Part of a small language model's weights: 609M tokens.
MLP neurons of a small language model. Each row is named by its layer, matrix (gate and up: input weights) and neuron, and shows model dimensions 16-111. Each number is 200 + 30 x the weight over its row's rms, rounded and kept within 0 to 999. A neuron's up and down rows have the sign that makes its largest values positive.
A block is one neuron, or neurons of one layer that tend to fire together. After each block is what it responds to, as a language model described it from the Wikipedia text at the highest values.

L4.gate51,191,232,168,176,188,226,143,135,174,186,185,170,193,200,195,226,203,179,220,164,164,211,254,160,199,165,205,214,210,221,215,208,193,268,166,249,150,207,205,199,187,218,215,200,206,251,197,193,224,169,196,194,226,167,187,171,185,163,193,217,184,187,213,214,219,241,217,200,251,228,180,241,144,228,251,183,217,202,183,240,164,251,204,198,211,155,197,189,173,203,241,210,236,193,263,276
L4.up51,203,236,194,179,155,198,138,151,202,169,195,188,222,219,174,235,191,187,238,166,186,211,261,182,214,156,173,198,188,191,221,212,180,231,188,183,168,176,193,201,206,249,230,220,217,251,215,170,213,171,219,192,255,191,173,186,206,146,215,203,169,174,210,188,208,258,230,196,251,216,182,254,143,257,225,169,211,214,160,231,175,249,204,170,161,165,201,197,161,189,230,221,235,182,242,284
L4.gate247,227,182,212,221,176,229,206,218,175,237,263,202,211,251,207,235,241,201,151,241,220,203,139,211,196,213,218,209,201,215,144,212,217,210,211,205,144,183,170,209,218,216,219,210,160,192,220,183,197,230,167,213,207,202,201,183,173,224,204,194,222,208,229,226,249,224,160,160,200,199,147,181,177,263,194,213,116,229,166,187,219,208,228,163,227,225,198,238,243,231,188,177,168,237,229,229
L4.up247,175,180,223,212,130,165,183,177,180,170,236,207,197,192,214,179,231,226,175,205,236,229,204,207,204,205,180,274,220,186,122,167,227,200,190,232,218,205,178,191,233,194,199,228,190,200,189,186,214,249,222,218,150,191,162,178,172,221,184,233,196,205,241,184,194,257,172,167,182,221,218,194,213,246,257,217,130,167,228,221,219,244,197,156,176,198,162,214,267,217,146,218,182,172,180,243
L4.gate281,192,171,196,229,187,218,214,183,184,236,225,229,144,205,247,175,169,204,176,216,169,215,137,155,213,163,166,232,209,211,139,256,177,200,135,214,189,121,211,175,203,190,191,213,148,255,199,207,209,196,141,181,157,181,208,208,231,187,229,184,191,183,222,240,172,217,219,215,156,137,216,183,176,172,173,238,228,212,189,216,249,246,215,233,222,213,250,211,150,211,222,176,209,245,184,139
L4.up281,217,171,171,188,176,181,178,230,192,210,210,290,176,190,180,131,190,195,181,218,140,225,195,194,204,200,188,207,153,191,154,249,228,208,157,207,201,196,248,219,224,167,242,183,152,221,212,236,178,155,158,209,162,198,212,213,176,238,181,226,213,174,252,242,174,199,224,240,177,176,194,235,234,168,146,223,178,199,219,224,259,249,212,216,204,199,177,231,215,209,238,206,250,226,199,193
L4.gate563,177,190,250,167,151,252,186,227,194,229,210,197,191,160,177,201,216,170,207,202,261,208,245,132,145,212,202,175,278,214,191,159,231,204,222,242,194,164,191,192,272,146,225,208,216,180,128,197,251,203,180,209,188,187,215,188,201,236,178,151,205,184,164,169,188,196,193,172,190,177,178,210,163,187,227,194,178,212,189,188,160,257,204,205,197,193,227,177,217,198,179,283,196,208,215,158
L4.up563,184,202,224,177,151,248,169,213,228,234,243,197,217,256,251,221,198,161,248,181,232,235,246,107,141,217,147,217,229,166,212,239,160,197,253,265,190,203,180,196,196,205,214,194,204,205,165,231,225,210,172,170,213,128,162,201,215,189,208,201,206,194,189,220,181,185,162,139,173,140,196,158,166,194,249,200,228,162,232,190,199,242,186,193,202,171,271,227,189,201,161,262,186,216,237,202
L4.gate941,238,237,177,179,154,199,207,203,256,192,154,221,243,180,202,240,204,220,248,176,193,159,241,221,183,179,176,195,126,185,214,208,204,240,180,171,225,229,218,234,168,162,225,167,227,193,176,209,228,179,197,174,148,232,169,212,185,151,169,259,226,162,180,238,219,208,228,161,203,198,229,192,205,156,120,211,245,194,148,189,177,168,178,232,201,221,205,197,142,225,182,195,216,211,231,237
L4.up941,216,212,250,201,211,195,216,195,199,144,224,198,204,185,227,172,224,186,186,192,108,204,227,209,221,163,250,209,174,142,205,212,179,226,199,199,225,206,206,232,216,215,220,203,156,171,283,187,183,198,247,217,166,224,169,198,212,203,171,249,144,194,201,202,142,175,198,261,209,217,204,234,185,197,229,191,185,205,190,304,212,195,187,209,186,232,188,202,160,206,258,204,202,200,232,229
L4.gate976,236,168,240,198,193,170,191,126,238,181,272,190,231,265,197,171,185,188,207,194,164,207,236,228,168,220,184,223,173,182,172,232,207,227,176,256,225,184,189,233,200,185,228,150,236,237,256,160,209,223,192,224,234,208,227,232,211,204,146,255,206,214,245,215,141,232,218,144,179,229,231,157,153,183,199,212,256,202,210,183,252,236,254,264,249,190,267,193,197,223,201,225,236,195,180,136
L4.up976,206,174,224,212,192,200,186,181,230,170,219,188,203,157,192,168,214,181,207,214,176,209,217,253,209,206,204,163,200,188,141,204,227,218,176,166,217,147,164,237,232,205,209,119,228,224,239,179,194,219,141,268,210,328,247,231,241,177,164,223,206,236,230,234,177,199,237,195,202,218,204,191,168,163,183,212,171,234,190,195,246,230,237,281,227,235,150,188,223,172,212,244,272,213,171,134
L4.gate988,137,230,171,220,170,186,206,170,208,199,234,145,149,143,199,228,222,216,179,249,181,263,221,214,211,165,172,174,236,191,204,245,206,194,170,220,240,209,213,190,247,260,171,132,156,238,158,235,172,195,214,179,230,235,253,209,189,192,218,199,160,173,221,194,237,212,230,181,201,185,165,200,213,191,208,198,201,219,218,201,264,185,201,224,162,215,229,141,220,183,216,145,177,188,181,203
L4.up988,181,230,169,189,161,155,204,174,195,191,270,143,114,164,172,199,205,213,167,199,175,255,191,181,190,159,184,196,222,185,172,251,207,198,193,195,235,206,199,159,235,235,185,147,187,205,181,224,185,213,211,157,212,174,245,228,206,192,207,203,162,177,218,176,235,205,212,184,204,213,191,207,210,197,186,204,195,230,215,227,260,144,226,218,156,184,249,144,215,219,213,167,197,181,126,164
L4.gate993,211,215,191,193,236,215,200,230,194,202,175,144,198,177,199,178,209,123,204,167,168,172,141,170,195,224,178,217,177,202,241,225,143,147,201,207,154,136,174,271,184,163,202,215,210,174,214,199,233,187,195,165,128,195,216,189,170,179,194,171,245,159,190,225,231,197,224,226,207,161,154,218,183,189,182,196,183,274,196,226,184,228,207,195,192,212,187,238,168,147,189,204,240,206,156,164
L4.up993,218,186,256,211,237,191,214,184,184,232,167,149,177,224,200,201,220,182,183,154,171,213,144,181,227,245,156,199,169,228,214,274,131,127,216,225,150,177,210,261,179,177,200,196,199,180,238,209,234,209,217,153,125,146,175,199,168,213,196,180,222,161,193,174,201,281,228,179,202,180,144,208,166,208,257,229,198,256,186,218,197,232,239,208,214,205,226,218,205,173,159,165,213,194,214,238
Mid-word fragments and slashes

L4.gate36,184,195,186,210,183,184,220,276,189,217,219,125,180,172,219,195,170,186,267,186,144,255,223,193,264,159,213,206,191,212,211,217,217,149,184,198,196,225,144,226,167,204,195,210,168,185,178,164,192,213,268,169,195,236,195,178,165,262,195,238,197,197,211,171,206,220,119,187,158,218,190,180,170,211,238,148,193,164,173,187,198,224,235,250,188,172,213,201,176,183,232,280,190,130,181,215
L4.up36,197,166,176,186,186,241,202,225,194,201,233,191,220,245,224,230,168,184,194,178,183,230,258,161,251,206,161,173,128,188,154,214,176,221,215,193,201,235,168,216,189,187,219,221,220,203,180,143,188,221,252,200,254,204,211,218,242,194,194,192,180,205,174,235,183,195,225,241,150,227,247,164,201,217,218,227,231,185,212,202,213,172,209,215,157,132,174,174,177,162,240,227,215,179,165,214
L4.gate57,195,200,185,197,219,171,183,213,208,190,224,140,214,250,208,215,226,190,199,199,192,241,186,248,210,238,209,222,222,196,147,245,136,170,218,191,233,271,153,170,207,263,214,159,219,225,157,152,216,203,185,160,180,137,197,212,243,172,223,186,219,189,157,211,140,223,197,168,194,208,220,204,145,227,199,186,186,193,196,203,243,183,264,179,180,216,219,202,203,245,208,160,191,174,251,235
L4.up57,97,183,189,271,235,203,220,272,215,147,202,144,223,200,164,173,278,235,203,177,229,256,231,243,196,193,236,213,207,242,209,175,222,218,207,235,210,191,195,236,220,206,221,162,216,224,194,228,138,200,183,178,219,229,187,213,201,191,190,225,183,235,195,160,193,200,250,218,191,172,243,184,152,157,174,130,166,219,174,199,228,246,217,186,192,221,190,259,220,185,162,199,179,174,198,238
L4.gate269,206,175,234,178,126,272,273,162,157,146,196,161,151,229,177,182,182,214,125,229,215,167,188,156,156,213,212,237,185,250,181,172,160,244,201,187,204,171,189,214,210,226,136,180,203,268,225,209,217,213,202,165,163,220,210,235,214,137,241,211,186,174,191,224,165,219,218,241,206,209,156,216,200,232,179,218,181,234,244,211,252,232,151,194,252,205,186,173,205,224,232,193,217,211,183,172
L4.up269,231,166,209,160,289,205,177,223,214,174,132,192,162,223,180,188,236,164,191,224,215,209,187,161,269,188,200,241,197,196,254,249,206,193,222,197,187,142,188,234,202,223,220,180,181,202,235,157,177,218,178,231,122,172,196,188,196,207,191,209,239,202,196,164,174,210,179,207,147,212,179,210,219,256,267,171,186,172,191,263,208,254,201,169,238,248,236,210,198,208,212,194,161,213,250,165
L4.gate328,215,219,161,220,220,183,210,197,179,179,211,215,189,190,175,189,235,258,127,193,193,180,173,236,213,183,221,160,141,176,171,222,213,233,194,180,179,163,192,192,246,216,193,175,124,156,248,261,170,219,202,165,208,180,263,205,128,194,172,224,226,173,244,193,197,180,208,196,180,209,146,209,232,220,208,192,225,249,174,169,213,236,180,225,235,260,211,222,249,233,216,214,142,252,198,239
L4.up328,200,160,238,143,146,190,219,202,213,186,232,237,161,202,172,182,220,174,255,168,238,177,225,180,141,230,200,204,162,185,214,179,219,207,204,212,215,154,166,191,208,160,169,207,185,193,151,268,232,188,228,188,221,242,184,203,197,202,216,218,209,208,96,187,193,200,175,229,242,196,193,227,172,260,249,153,188,240,230,183,220,164,259,209,209,179,254,247,212,180,190,187,152,231,185,215
L4.gate377,206,187,157,149,186,208,142,195,232,181,197,184,229,213,233,216,206,186,248,156,203,163,152,180,209,235,147,190,201,197,178,192,186,220,205,194,212,207,221,168,147,176,245,200,227,231,193,165,257,216,217,256,189,217,190,236,210,207,229,232,197,178,213,234,155,244,230,180,227,203,213,132,186,163,180,237,244,235,193,174,202,199,219,115,164,171,201,129,211,226,229,214,196,212,173,210
L4.up377,206,189,127,217,226,220,208,268,138,248,192,223,210,187,155,145,212,184,183,168,186,203,203,199,201,236,155,260,205,244,214,213,219,221,210,169,192,175,179,221,207,162,226,255,239,193,233,233,149,196,228,189,202,183,204,239,219,255,212,178,195,174,210,193,209,184,178,227,219,226,196,233,234,204,181,150,187,191,227,176,202,141,206,213,194,212,137,228,189,178,220,243,203,220,157,207
L4.gate717,188,233,200,161,190,254,249,186,206,229,190,243,207,141,196,184,172,175,247,212,215,191,190,255,195,227,215,196,264,158,140,200,184,189,176,212,215,199,182,225,212,223,210,210,148,173,210,204,177,215,165,127,212,229,211,197,201,221,158,246,151,205,221,174,176,165,192,259,221,187,191,196,242,235,179,176,170,253,234,195,257,182,219,188,205,198,184,205,217,226,258,183,165,200,182,221
L4.up717,223,216,217,109,191,244,223,163,225,206,217,230,173,206,164,192,175,201,210,211,237,157,181,220,192,237,183,201,239,171,111,186,145,171,180,204,217,195,183,187,181,199,195,248,162,195,241,200,173,211,168,164,218,172,189,209,180,175,165,229,153,197,195,215,155,213,208,251,201,174,231,186,258,221,152,222,242,239,232,231,285,119,218,198,167,175,236,212,187,246,265,185,192,211,171,280
L4.gate736,205,232,115,193,134,181,172,211,191,256,160,234,214,229,182,219,150,174,233,174,228,183,269,199,201,176,202,147,192,195,200,210,216,198,154,210,209,226,211,194,219,153,245,211,131,182,162,189,257,211,216,152,247,203,188,184,234,239,221,218,186,242,218,181,200,115,184,219,208,196,207,167,190,232,227,247,232,214,199,198,199,201,213,204,226,210,195,172,241,244,198,197,211,225,223,233
L4.up736,195,224,185,231,171,209,185,208,201,259,186,243,207,191,171,189,141,192,237,204,246,201,215,174,206,181,157,161,209,199,239,201,214,151,177,203,220,207,156,167,189,166,219,238,150,159,150,223,245,214,182,157,230,212,180,229,234,279,236,199,226,171,196,157,176,151,209,201,197,233,197,208,172,239,232,204,211,243,186,174,211,196,222,210,231,215,229,167,237,239,199,213,187,233,235,234
L4.gate926,226,241,176,213,187,204,196,170,188,193,194,228,203,218,210,203,224,172,217,194,195,225,244,163,161,200,207,177,187,240,163,216,188,174,207,237,217,251,208,196,233,172,259,161,209,199,217,193,231,189,221,219,198,196,213,159,236,241,168,210,132,249,185,212,172,202,197,170,211,172,209,199,199,216,130,231,190,212,203,267,160,200,206,227,186,219,174,155,187,172,200,167,175,192,245,199
L4.up926,170,242,205,236,221,219,163,178,160,256,206,230,166,233,194,207,189,180,215,143,248,233,186,208,168,194,171,176,203,225,173,165,184,207,213,237,211,230,238,164,218,183,212,175,181,176,166,238,198,208,236,181,228,189,226,203,159,213,195,200,121,221,197,247,222,160,235,154,235,208,180,220,188,174,133,163,192,237,180,231,156,228,235,211,158,175,184,212,183,152,231,200,215,200,170,237
Initial N, Y, Z letters

L8.gate890,204,219,172,242,197,257,194,216,210,205,225,181,221,211,187,232,206,187,181,186,209,231,152,163,197,170,203,228,168,212,201,209,239,182,203,256,193,204,181,178,217,171,198,207,156,201,250,219,180,163,167,226,220,202,242,207,186,268,102,189,218,189,190,209,137,212,256,217,159,204,258,218,140,231,146,164,182,261,195,177,198,163,198,254,226,146,233,144,207,180,210,163,192,235,228,180
L8.up890,202,239,203,231,182,230,226,211,203,146,218,244,242,196,175,165,208,184,260,193,199,140,194,211,201,235,256,204,212,228,187,208,195,196,183,156,169,235,161,209,205,223,185,160,147,218,202,229,183,232,200,161,214,208,181,145,211,230,174,191,174,202,194,266,184,234,211,230,256,181,237,212,221,179,227,143,207,217,178,212,168,161,189,220,222,224,198,211,184,210,215,261,197,204,210,231
Mid-word word pieces

L2.gate130,220,235,270,191,216,248,248,250,149,172,202,192,249,197,147,208,217,238,255,155,226,204,152,151,204,227,213,168,202,194,223,215,202,180,202,187,165,218,159,245,144,183,241,188,153,184,263,216,259,204,194,178,214,222,208,165,205,231,158,201,205,219,199,226,177,201,195,253,173,238,239,167,182,199,147,209,261,224,224,193,156,204,182,217,215,202,193,183,188,212,226,182,192,240,178,214
L2.up130,230,195,216,161,207,258,231,234,151,227,220,195,209,208,202,245,228,244,223,164,172,205,178,189,197,164,177,139,214,211,251,193,194,169,246,189,185,234,185,268,188,232,236,224,131,206,195,219,200,171,182,227,247,140,154,173,238,218,210,253,248,212,144,265,201,195,234,200,197,239,211,173,157,238,223,222,215,236,222,220,174,175,160,176,182,230,198,172,237,228,214,160,153,239,207,238
L2.gate273,141,209,206,130,162,240,195,146,226,198,176,226,258,262,210,188,157,245,193,206,243,177,165,189,234,187,173,222,184,185,148,208,196,204,186,288,194,261,243,176,196,151,227,225,225,210,188,167,212,206,198,230,170,159,204,213,227,150,216,208,212,185,183,231,224,220,184,200,203,176,270,231,200,136,170,217,230,159,197,184,201,165,243,153,137,193,154,144,188,242,177,222,256,167,167,207
L2.up273,225,217,137,213,192,224,175,192,165,209,238,226,207,248,228,155,231,177,214,236,279,120,238,213,170,208,226,237,215,234,208,147,214,230,245,209,192,204,180,198,180,172,206,175,192,194,186,197,234,158,182,214,248,205,217,152,250,204,229,234,176,221,220,186,197,160,225,226,166,219,167,165,165,204,157,211,218,241,247,202,176,248,192,176,189,253,165,188,145,180,221,179,231,224,209,198
L2.gate285,217,211,175,201,128,186,208,163,206,217,212,271,194,177,166,199,157,217,224,225,210,187,173,226,180,226,174,176,202,180,176,175,212,206,191,207,222,211,241,218,255,224,238,247,125,223,172,196,237,183,197,184,201,208,172,206,216,192,201,211,183,225,153,178,226,181,242,192,188,203,209,225,235,180,188,210,233,206,198,214,169,203,201,181,189,271,154,214,153,226,198,232,162,171,241,230
L2.up285,209,185,244,200,206,240,208,181,120,219,190,160,203,206,167,218,187,166,203,218,174,180,181,164,219,208,196,234,191,192,224,215,237,176,278,187,201,229,188,214,228,236,213,205,166,163,181,229,189,200,210,186,163,248,166,220,226,217,219,197,175,218,195,183,189,192,211,228,214,174,141,214,224,266,202,249,200,245,281,217,211,202,200,187,237,214,221,204,252,191,206,156,117,255,220,211
L2.gate318,172,183,186,240,225,161,210,237,222,198,180,207,160,218,208,196,218,186,296,172,251,183,220,213,208,194,172,217,230,238,205,252,201,166,166,213,253,171,170,222,245,211,174,195,209,186,201,245,188,188,207,148,216,230,218,210,162,209,181,215,156,146,196,241,268,222,219,178,215,198,146,181,198,265,208,188,169,222,185,196,175,184,201,255,209,195,178,213,197,220,186,225,208,243,192,211
L2.up318,216,202,197,193,199,235,129,234,194,199,163,156,268,183,208,192,199,210,169,230,165,160,181,204,244,196,252,215,211,232,244,198,183,213,157,211,164,196,174,176,160,145,186,229,207,168,226,137,226,198,194,134,186,126,204,181,203,190,199,149,171,208,169,201,193,202,138,236,176,207,226,244,174,231,145,234,215,196,210,282,174,213,208,172,146,179,188,169,248,232,199,175,227,237,168,227
L2.gate371,249,240,262,249,242,207,219,253,288,245,166,239,173,212,135,241,204,201,208,134,215,169,161,157,212,196,188,204,180,200,172,229,224,151,202,223,211,241,205,227,193,185,164,194,224,138,236,209,238,194,220,132,230,159,225,232,201,240,199,165,242,231,193,172,160,190,276,243,193,229,181,216,183,220,181,238,193,241,241,232,206,157,200,160,179,240,178,209,212,208,214,216,181,199,184,230
L2.up371,181,138,190,141,185,195,279,192,179,208,183,160,274,203,184,180,156,134,238,209,200,212,198,167,208,216,184,192,175,166,157,207,151,182,165,230,218,225,236,215,176,258,263,221,174,189,212,210,204,233,185,168,233,181,198,196,215,183,208,243,236,200,189,225,189,203,172,276,183,153,241,156,207,163,231,187,224,251,214,177,178,171,171,193,195,199,217,212,197,232,204,155,184,208,196,223
L2.gate480,104,146,194,205,235,186,151,205,141,205,269,205,259,157,238,140,252,197,189,251,186,216,247,209,143,190,226,222,204,228,176,176,206,204,217,194,197,180,149,219,185,223,170,186,203,228,208,156,170,208,227,249,171,144,184,209,194,216,182,209,148,181,186,195,176,165,173,189,185,189,178,169,203,186,187,167,226,172,174,214,205,163,214,237,199,172,189,205,170,156,194,200,248,170,208,170
L2.up480,193,212,169,260,163,202,198,188,255,205,256,267,172,256,155,195,223,186,217,178,235,200,201,198,146,213,202,168,254,236,184,157,189,194,226,187,211,185,179,221,219,180,189,232,197,229,210,176,199,210,266,189,170,135,234,181,147,201,201,164,192,180,197,190,256,201,211,173,160,262,200,196,181,187,183,131,191,240,196,189,196,199,225,193,143,170,166,193,164,179,176,242,273,177,191,174
L2.gate646,180,184,213,172,217,191,176,229,118,205,200,224,212,200,206,157,211,156,233,193,235,194,221,168,173,174,223,171,208,165,178,226,231,181,207,216,170,305,180,208,207,244,250,219,146,163,204,199,191,172,213,218,242,193,208,210,223,270,215,211,187,231,188,207,164,204,204,174,194,219,160,179,181,238,168,163,219,292,249,201,206,175,180,154,181,173,191,191,212,141,232,163,173,234,232,276
L2.up646,223,275,180,155,225,154,183,177,211,224,238,229,216,220,162,166,161,181,241,206,256,198,196,240,165,187,237,156,221,197,119,211,197,181,185,177,185,243,194,235,193,156,282,188,139,167,196,206,262,192,192,156,223,201,215,197,206,203,176,267,187,220,206,219,186,179,198,225,199,237,240,135,200,146,186,188,225,211,182,171,186,158,196,179,152,210,191,158,202,234,242,224,225,224,164,225
L2.gate776,195,160,237,172,191,208,239,242,194,218,253,191,174,260,158,183,211,241,213,195,199,163,224,188,219,208,253,184,226,203,216,209,173,249,221,264,223,255,198,194,178,231,243,215,183,205,205,163,167,163,129,163,236,227,186,238,141,230,193,218,200,195,199,145,162,205,160,240,204,264,214,145,249,230,215,177,214,202,183,206,191,174,211,237,222,189,181,203,226,205,178,165,144,186,215,217
L2.up776,152,193,251,194,194,156,229,246,175,180,270,214,153,249,150,225,186,208,212,208,228,209,184,189,223,207,219,175,203,207,246,196,225,235,182,260,197,194,208,213,217,207,215,237,144,171,187,177,172,170,132,161,229,220,215,191,123,256,178,188,238,182,218,145,198,194,188,229,193,221,209,158,209,275,235,193,196,237,214,208,222,212,209,239,254,218,219,184,213,212,192,198,161,226,221,224
Word-initial K, N, Y, Z

L8.gate292,153,208,119,188,225,178,182,212,224,244,224,218,202,203,201,213,247,205,193,204,176,240,187,197,225,215,192,175,207,250,165,199,192,214,183,227,184,172,208,184,210,206,257,244,300,219,213,193,228,159,208,226,170,198,252,144,169,190,197,222,197,166,157,164,230,217,222,219,197,192,197,171,140,143,268,267,216,194,214,187,164,157,181,214,215,187,172,204,161,208,277,193,177,232,246,227
L8.up292,197,170,209,185,180,246,252,240,233,194,218,163,223,213,238,239,207,149,311,169,257,210,216,188,139,216,201,172,220,211,205,249,242,223,191,237,184,217,189,250,220,212,235,224,181,181,209,205,183,192,215,205,184,229,200,241,232,165,188,183,142,218,188,228,208,219,195,181,186,150,203,232,159,202,200,191,192,178,179,161,169,203,170,261,173,213,172,249,117,179,238,142,212,202,206,248
Split word-opening fragments

L2.gate156,187,218,240,209,163,187,215,152,206,197,177,227,189,142,271,210,176,199,175,202,204,206,241,254,209,259,237,213,263,185,219,133,209,181,229,199,220,163,161,208,164,221,203,223,180,221,217,180,208,211,198,230,226,228,208,172,235,228,211,192,170,164,170,198,185,207,196,192,201,239,180,215,200,162,187,164,244,206,226,204,164,206,200,204,211,219,164,259,254,241,243,211,250,196,190,193
L2.up156,226,241,282,150,153,171,165,127,194,163,232,234,253,195,269,212,208,195,222,158,282,211,187,260,214,188,208,183,230,207,160,202,204,175,267,204,222,162,157,181,181,196,244,192,216,248,230,183,187,216,186,232,218,195,174,200,240,251,240,267,166,200,209,233,197,179,183,179,198,159,269,210,186,157,217,193,260,156,197,263,198,220,198,195,175,204,196,226,267,240,200,199,193,162,189,210
L2.gate188,185,188,228,215,197,229,267,302,197,242,221,249,235,242,229,225,177,187,166,174,198,155,190,217,196,229,200,210,168,191,219,226,209,181,171,221,184,270,214,254,159,180,216,187,215,190,223,203,197,244,248,147,190,180,216,198,215,173,251,218,184,195,185,202,226,244,178,166,182,199,210,187,179,185,219,193,254,195,213,190,199,185,183,154,149,171,186,200,243,126,189,156,155,188,197,212
L2.up188,205,194,197,176,151,201,190,198,159,252,215,210,234,275,226,191,174,182,248,146,234,210,213,171,218,211,171,238,169,183,213,261,185,133,167,206,221,217,197,241,135,232,158,222,211,193,199,160,211,233,215,177,242,197,178,175,235,186,287,231,234,204,181,225,216,239,228,165,207,203,205,232,160,144,219,225,237,210,173,195,192,183,217,179,148,191,185,178,230,233,193,191,171,179,189,225
L2.gate423,157,192,155,229,198,184,234,180,193,191,217,215,204,248,192,156,216,249,218,179,235,184,228,248,208,177,247,169,194,212,164,184,201,188,163,200,206,189,205,237,220,174,171,163,192,155,139,181,207,183,209,233,223,241,239,217,198,178,183,204,191,244,189,236,184,198,183,193,167,232,233,216,206,179,168,182,235,195,233,205,230,156,186,187,198,234,164,298,232,215,215,197,208,208,149,212
L2.up423,188,152,278,196,122,199,239,198,152,178,249,163,201,216,228,228,181,202,203,184,221,185,262,181,188,215,259,203,201,163,201,176,164,261,185,233,221,189,231,188,185,170,196,181,199,191,179,208,203,180,223,188,196,197,177,220,165,187,230,198,168,208,196,203,229,203,131,236,206,148,223,181,237,177,170,172,166,166,178,178,254,219,207,175,180,180,195,192,180,203,229,177,231,228,197,205
L2.gate485,154,229,211,151,155,201,175,128,180,181,181,189,223,221,163,191,171,201,160,194,210,269,243,221,208,194,217,155,269,192,162,162,201,162,209,216,144,183,191,162,234,206,231,235,184,247,160,230,209,192,186,178,210,169,215,167,169,185,216,193,210,191,207,195,221,161,203,219,199,184,209,196,273,128,195,200,211,163,186,186,202,228,227,192,172,204,173,169,177,254,253,212,277,208,228,236
L2.up485,192,222,223,225,208,189,172,210,158,212,212,175,188,249,184,159,188,208,182,202,243,191,160,211,209,153,221,206,237,213,194,211,224,192,235,210,217,196,160,169,210,190,210,172,155,180,179,210,207,184,181,189,217,248,235,184,207,204,196,185,207,214,236,174,195,195,245,221,174,237,192,208,196,285,182,224,254,232,223,253,225,236,200,192,230,222,225,210,209,142,232,215,188,192,188,242
L2.gate554,242,209,207,243,144,160,197,181,160,131,226,197,188,233,187,195,202,209,223,161,216,215,206,239,214,148,194,193,205,195,182,272,220,236,164,211,146,212,201,171,193,201,198,224,191,238,168,205,191,214,192,162,227,224,226,177,123,259,215,171,157,208,206,168,240,253,250,142,217,206,195,206,263,220,162,166,204,170,218,193,169,170,179,274,194,232,182,198,213,197,203,228,144,175,193,216
L2.up554,190,203,153,205,201,181,228,241,192,109,172,209,162,169,176,162,182,236,177,104,226,247,185,198,209,164,147,220,199,183,194,196,185,204,158,216,143,185,213,196,177,194,248,227,232,226,207,157,179,179,178,181,198,193,258,167,152,210,216,178,165,211,205,200,283,193,214,165,182,185,206,199,215,216,151,149,212,196,235,212,166,226,186,228,218,257,180,239,175,196,245,259,198,185,226,201
L2.gate562,238,178,205,231,221,177,228,260,223,170,239,156,193,254,208,212,245,128,216,226,228,220,191,179,245,209,275,189,123,170,239,206,220,214,230,207,204,225,203,229,148,207,158,199,165,189,229,180,230,229,236,243,226,201,224,206,186,181,178,263,197,213,234,202,152,180,145,238,214,196,220,166,169,190,196,190,200,229,180,172,189,211,222,163,202,197,220,178,268,186,167,191,240,220,245,190
L2.up562,214,152,181,170,149,225,233,174,232,164,201,196,240,150,210,225,198,139,224,213,180,182,266,159,209,221,196,180,165,163,192,224,182,156,197,258,226,247,217,229,260,167,249,202,191,225,188,195,200,217,194,254,218,197,151,203,174,178,236,264,174,232,207,200,127,202,194,220,212,170,248,165,214,146,245,164,225,175,162,220,149,223,219,132,170,213,197,198,201,267,176,194,216,141,246,202
L2.gate830,174,239,257,221,227,258,184,242,151,167,174,194,225,261,197,191,212,231,138,234,204,229,163,226,229,160,193,200,217,226,203,167,187,253,194,200,196,163,170,153,201,178,235,144,162,211,224,183,179,179,180,170,212,226,192,188,229,223,249,123,236,185,215,168,209,212,188,140,207,225,196,247,176,294,235,231,246,247,237,209,198,162,196,227,188,189,205,190,169,198,215,181,210,173,169,177
L2.up830,190,170,222,199,222,187,187,243,239,170,246,144,173,213,242,177,186,204,167,146,207,231,228,215,225,160,224,224,227,236,157,252,178,230,270,176,260,251,203,278,201,245,234,198,171,177,200,216,164,181,177,160,220,172,181,189,202,207,221,144,178,247,170,150,143,246,212,196,225,185,204,194,215,232,250,214,162,200,173,179,236,188,198,189,172,139,187,194,178,166,197,202,199,195,178,220
L2.gate841,240,210,218,237,192,211,205,169,216,185,180,157,219,229,229,153,214,239,185,209,192,208,207,204,173,203,202,220,191,149,219,235,183,136,195,186,207,152,160,138,156,244,238,211,195,246,186,153,216,178,207,204,220,190,165,232,220,235,216,234,209,240,249,202,157,207,162,175,178,179,201,169,155,229,186,190,187,198,198,211,230,230,192,251,214,207,229,196,202,156,200,146,175,187,198,180
L2.up841,222,225,277,267,186,193,211,212,240,154,200,209,154,235,155,211,179,221,190,189,177,227,241,205,223,195,205,189,223,140,206,170,240,172,132,166,156,197,121,195,202,202,243,177,174,219,190,277,191,193,162,173,191,178,219,188,205,252,187,162,237,214,214,163,216,275,201,159,190,179,172,219,188,272,224,172,233,227,206,207,291,279,197,226,242,188,217,192,256,216,175,231,183,181,192,207
Mid-word "ell" fragments